config.toml
intermediate_size = 1024
vocab_size = 512
bias = "all"
init_std_o = 0.00433
init_std_down = 0.00433
optimizer = "muon_variant"
lr_mult_o = 2.0
MLP neurons of a small language model. Each row is named by its layer, matrix (up: input weights; down: output weights) and neuron, and shows model dimensions 0-95. Each number is 50 + 15 x the weight over its row's rms, rounded and kept within 0 to 99.
After each neuron's rows, "fires in" lists the words (lower case) most often at its 100 highest values on Wikipedia text that the model never trained on. A number after a token or word is its count.

L7.up73:59 56 46 59 59 29 70 44 32 50 58 33 14 35 55 55 33 30 40 50 48 42 65 71 34 55 53 78 47 61 60 54 48 27 43 56 45 46 48 53 62 61 43 48 45 27 51 47 50 79 69 78 36 46 45 60 73 40 55 36 34 39 50 50 73 33 53 61 43 56 54 40 53 40 76 32 74 38 35 48 72 67 31 25 65 29 54 48 47 77 45 69 66 38 68 47
L7.down73:58 42 50 67 58 02 45 43 28 51 60 36 46 47 68 52 61 59 49 53 49 50 49 41 50 54 47 54 57 66 54 44 44 57 46 56 40 72 57 53 51 54 53 80 71 62 30 57 59 69 70 11 44 33 51 41 58 40 76 69 49 35 59 90 39 53 42 48 56 30 53 57 75 35 79 44 62 39 59 63 35 41 50 58 72 51 27 67 57 61 40 67 32 22 48 54
fires in: "years" 21, "year" 15, "other" 14, "early" 9, "pearl" 4, "our" 4

L7.up386:71 51 48 42 47 77 72 41 20 47 52 55 81 58 51 67 64 49 57 75 47 51 23 51 40 42 46 50 73 35 28 43 41 43 50 73 61 55 66 41 42 47 50 52 24 34 35 27 56 52 40 38 37 37 91 41 35 46 63 54 36 53 61 55 55 24 72 60 41 44 57 54 55 44 53 33 36 42 65 50 54 21 48 39 53 50 25 50 29 33 31 58 48 59 73 59
L7.down386:60 55 77 73 44 53 67 76 41 38 48 59 60 66 38 61 27 33 64 46 61 70 66 78 36 34 27 66 55 43 61 60 69 72 42 48 34 42 58 15 12 46 33 56 51 58 45 48 62 46 65 61 76 52 58 37 67 42 54 23 43 66 63 63 55 50 54 20 43 34 51 48 92 40 65 45 43 57 59 65 36 35 63 65 49 61 72 42 64 42 43 64 47 22 78 34
fires in: "west" 18, "south" 8, "western" 7, "royal" 6, "senate" 6, "king" 5

L19.up361:54 66 43 28 76 41 57 58 51 44 32 48 60 46 38 42 42 88 52 27 25 47 52 48 51 64 60 45 38 52 46 49 42 45 54 54 64 41 45 54 46 58 55 47 64 44 27 54 47 67 70 53 44 45 30 49 90 47 57 47 75 72 52 39 61 63 48 40 45 45 74 69 61 44 60 27 54 65 39 62 39 61 69 45 31 64 54 61 39 49 28 43 31 74 25 34
L19.down361:29 71 60 18 32 76 47 42 46 47 54 58 78 31 72 63 30 55 35 53 63 59 59 49 46 62 22 53 22 53 71 77 46 70 24 55 16 34 55 24 37 46 81 38 53 57 00 38 53 24 42 56 45 51 48 43 42 59 54 51 46 58 53 41 68 79 65 60 53 66 44 53 40 34 41 59 58 59 49 36 56 49 34 59 40 52 45 65 68 87 64 57 43 39 55 37
fires in: "the" 36, "however" 9, "party" 8, "then" 4, "part" 4

L20.up295:58 27 58 49 60 41 49 67 62 54 51 43 38 15 61 46 59 56 36 71 40 63 61 71 83 24 52 57 33 64 21 55 58 46 64 30 49 57 46 39 51 44 76 41 25 31 66 45 47 72 63 38 57 41 41 54 32 44 89 61 30 49 64 52 61 53 24 35 50 74 40 22 78 43 59 52 48 63 37 38 57 43 60 46 27 51 45 56 59 98 64 36 67 45 21 44
L20.down295:31 51 42 53 26 41 30 55 61 50 44 27 44 45 68 71 59 48 44 41 52 36 63 63 47 69 66 73 68 58 44 62 70 55 40 36 50 51 62 91 43 46 65 42 67 56 29 23 03 43 36 43 38 41 83 65 33 40 63 59 45 49 45 73 59 78 44 45 50 61 76 39 63 58 61 55 72 17 27 67 83 15 27 69 78 47 65 54 49 66 67 59 29 56 54 72
fires in: "i" 17, "ii" 16, "xxiii" 10, "is" 4, "iii" 4

L2.up532:61 46 64 46 37 49 40 58 53 62 40 55 74 54 66 50 52 22 35 62 44 47 75 50 43 43 57 46 72 76 54 33 71 32 32 29 37 59 35 32 68 45 49 28 60 56 37 84 63 42 40 61 23 14 54 37 49 43 63 27 39 52 42 54 13 47 69 42 28 60 71 52 35 42 69 42 83 25 69 57 14 47 37 67 27 66 56 48 47 31 62 42 53 43 53 53
L2.down532:32 52 58 51 55 97 56 38 44 49 57 43 55 38 72 11 46 47 42 57 60 41 73 58 36 26 43 63 55 70 48 44 61 41 26 50 45 83 37 39 75 40 30 33 58 60 62 48 65 42 42 43 40 44 25 56 35 44 63 28 51 47 36 46 22 25 39 47 55 53 62 65 49 44 55 57 68 56 35 49 36 45 44 63 33 50 55 38 42 26 49 31 61 42 61 81
fires in: "and" 91

L7.up1008:37 58 34 74 60 39 36 53 53 70 46 43 43 12 48 49 62 60 21 40 17 51 43 66 46 44 38 59 27 42 55 50 50 31 12 39 69 54 67 55 59 28 28 41 44 47 53 13 55 14 51 44 42 60 53 60 32 83 45 43 65 39 27 27 51 46 45 54 46 47 41 41 69 70 75 61 63 46 56 72 67 29 43 43 51 53 45 37 87 44 57 52 82 79 38 37
L7.down1008:40 52 30 73 51 59 35 93 83 50 56 51 59 66 47 47 39 65 52 50 38 62 78 53 41 62 15 61 20 42 43 58 42 52 32 51 44 39 60 56 37 67 35 50 51 59 56 38 46 73 58 56 40 36 31 71 51 56 68 57 70 61 49 60 43 26 55 42 15 45 44 54 39 15 45 53 45 46 52 71 44 55 50 21 66 63 57 56 22 46 60 53 40 58 57 76
fires in: "states" 26, "european" 11, "europe" 8, "cross" 7, "until" 6, "civil" 4

L20.up874:47 79 63 38 51 50 49 62 69 28 47 24 38 37 49 48 61 62 74 88 45 68 39 43 44 40 22 55 44 51 56 48 61 65 50 48 33 35 52 59 30 70 58 50 58 58 53 57 36 20 59 65 32 36 65 18 62 47 58 70 48 61 70 53 74 49 38 56 37 66 21 40 44 44 80 56 43 78 58 50 42 29 61 45 76 41 42 41 59 62 37 39 40 43 63 30
L20.down874:40 65 34 45 64 46 72 57 81 54 55 23 36 66 26 80 68 66 34 63 52 44 45 45 44 48 49 56 52 44 34 43 12 70 57 30 69 58 21 55 32 43 85 37 65 63 38 73 30 55 58 48 53 40 60 23 50 44 65 50 60 51 52 26 59 53 93 63 51 60 39 13 73 45 46 33 56 34 68 61 39 23 46 53 39 62 62 23 60 57 47 64 31 62 45 83
fires in: "year" 19, "years" 16, "their" 8, "his" 7, "many" 4

L4.up307:76 64 32 52 47 59 37 60 40 44 77 57 46 52 49 89 50 38 50 72 62 66 53 56 41 48 59 70 36 59 34 37 29 46 49 56 64 41 66 27 50 62 73 62 28 30 33 36 16 68 77 89 51 44 52 52 72 48 31 62 33 45 55 50 77 39 45 45 62 65 54 49 28 65 42 50 15 55 64 45 32 52 61 52 34 34 47 59 53 37 39 27 36 46 42 38
L4.down307:41 42 44 74 64 82 39 36 39 53 41 41 48 81 55 48 86 43 49 50 64 46 71 26 62 39 40 49 36 50 55 40 28 61 64 26 60 71 75 60 63 35 50 63 54 52 63 50 47 63 47 42 59 62 55 46 67 46 63 37 54 20 46 54 60 41 28 60 26 20 38 42 08 53 38 61 43 52 47 43 21 55 70 53 74 62 52 56 69 44 57 36 43 73 48 52
fires in: "it" 26, "its" 11, "built" 5, "judgments" 4, "is" 4

L20.up715:36 43 60 57 51 50 38 50 47 78 48 35 48 50 56 75 49 74 58 58 32 49 40 25 37 69 09 36 59 66 39 41 39 71 62 33 32 49 49 45 64 49 37 52 47 81 37 77 85 72 48 49 69 38 62 27 12 36 48 53 57 74 42 33 47 44 44 54 70 54 02 56 43 35 66 63 54 63 37 46 24 52 48 34 33 58 65 55 30 27 22 51 62 66 47 67
L20.down715:41 42 45 68 52 49 45 40 40 69 63 42 38 56 51 38 47 65 62 59 64 52 51 51 51 39 68 26 58 80 93 64 83 49 40 53 46 51 80 42 50 40 50 52 39 49 29 76 50 58 51 17 68 87 58 42 20 54 67 38 41 58 43 51 44 19 42 51 65 36 24 43 38 54 45 68 46 31 42 11 57 46 61 59 41 27 43 34 70 54 47 60 40 60 65 39
fires in: "the" 38, "of" 11, "for" 8, "on" 6, "in" 5

L4.up474:51 65 21 58 49 57 76 34 61 49 46 53 50 61 40 28 63 60 33 38 59 45 38 65 52 25 51 37 76 73 66 34 46 45 48 55 32 36 56 54 41 47 47 52 51 33 58 42 40 47 72 37 36 57 60 15 50 42 54 50 55 55 43 76 45 46 32 45 48 34 46 58 83 73 46 42 35 34 34 54 38 55 65 63 41 70 46 45 77 48 00 66 69 40 46 45
L4.down474:29 46 29 49 56 53 65 37 60 48 59 50 49 55 62 10 44 50 63 62 41 86 45 53 57 53 78 48 25 48 64 42 39 56 46 61 38 49 73 48 45 40 61 51 45 51 30 22 46 66 59 45 30 50 40 53 65 49 70 51 32 35 34 48 11 48 50 39 57 38 58 36 80 46 43 56 23 47 60 35 37 47 58 87 37 23 60 56 51 79 31 59 57 43 46 75
fires in: "she" 21, "launched" 7, "fish" 7, "could" 7, "reached" 6, "fight" 5

L19.up820:57 23 42 54 37 41 59 56 59 60 43 57 71 34 66 52 41 51 43 58 38 61 31 34 91 65 52 41 52 56 33 28 52 65 68 61 65 50 48 24 70 55 14 51 63 44 69 47 67 71 54 73 42 48 38 51 60 37 65 46 36 47 92 70 26 43 52 63 42 48 81 56 59 61 42 39 54 62 44 66 35 63 41 36 71 48 45 63 43 80 42 44 34 59 44 42
L19.down820:43 56 60 46 50 36 49 71 66 46 44 63 38 45 62 45 56 66 57 65 55 61 58 50 41 55 47 66 56 56 60 40 66 46 75 33 83 18 31 54 25 30 66 51 44 56 60 48 52 14 62 53 57 43 99 51 51 25 46 78 43 54 37 46 49 51 54 72 49 77 39 46 52 38 57 61 51 45 44 58 33 57 43 44 55 36 33 56 40 39 41 80 40 48 54 53
fires in: "and" 40, "worked" 7, "served" 6, "but" 6, "class" 4

L7.up245:41 60 61 30 61 46 99 64 53 44 54 39 46 31 49 62 51 71 66 53 75 35 53 59 24 49 48 26 44 43 59 52 43 57 65 64 60 29 49 43 55 38 49 39 67 38 29 52 53 67 39 53 70 31 65 42 65 40 30 45 61 58 86 72 46 70 39 39 72 37 68 45 13 38 40 56 40 39 30 70 42 46 55 40 36 30 59 35 42 43 53 46 14 52 27 76
L7.down245:43 94 50 39 53 31 42 66 77 53 60 51 37 51 39 53 46 50 62 48 69 65 55 52 48 30 04 46 36 33 52 56 28 49 62 51 43 87 26 52 51 29 08 52 54 45 40 47 46 47 48 50 83 28 45 34 43 62 87 60 57 48 62 55 96 64 82 51 21 34 66 53 40 33 53 29 23 61 57 30 44 44 58 61 37 53 72 30 49 64 64 28 61 57 60 74
fires in: "president" 24, "princess" 8, "presidential" 7, "ancient" 4, "professional" 4, "principal" 4

L7.up970:44 60 26 27 43 44 68 51 50 37 36 26 21 64 43 46 40 25 35 78 63 78 66 35 58 52 57 61 58 36 35 56 39 67 44 54 53 67 49 62 37 51 62 44 29 34 49 51 49 63 27 42 33 34 57 54 71 65 56 62 35 54 55 42 06 45 38 65 31 33 45 19 58 61 04 67 52 86 44 72 32 66 21 50 75 50 78 47 62 48 35 55 67 45 40 59
L7.down970:54 37 68 58 36 53 53 66 28 40 84 37 49 27 50 58 38 32 36 52 43 60 28 53 59 71 50 41 77 38 59 66 50 28 37 74 56 55 41 52 61 39 43 78 35 60 53 42 50 61 33 68 23 46 16 32 34 54 48 66 37 50 34 50 41 74 68 56 26 18 60 72 54 86 66 78 70 51 48 57 38 30 39 65 46 64 44 66 25 58 66 69 72 47 49 25
fires in: "their" 23, "river" 13, "earlier" 6, "theatre" 6, "through" 6, "railway" 5

L7.up44:54 72 24 48 32 43 60 36 44 70 33 45 53 30 44 61 42 43 20 72 43 42 46 35 47 60 66 34 61 67 32 46 72 79 59 43 64 47 35 43 31 60 29 47 23 57 62 44 29 71 50 55 16 60 45 52 79 48 46 46 37 37 69 42 42 39 57 47 28 20 72 62 54 67 53 61 51 67 61 42 63 71 64 64 54 57 45 33 56 40 51 52 61 37 56 30
L7.down44:34 37 51 39 36 58 30 45 59 21 66 32 43 49 56 45 58 44 51 67 31 37 42 53 36 30 56 47 53 56 18 55 71 51 50 53 57 36 27 09 12 50 26 50 47 45 28 16 69 48 34 48 63 44 63 43 56 35 55 32 69 48 69 70 44 59 74 48 42 36 58 62 36 48 56 41 52 59 50 34 49 53 23 70 43 50 38 36 09 71 35 53 58 65 91 43
fires in: "early" 19, "european" 11, "europe" 8, "wisconsin" 4, "re" 4, "where" 4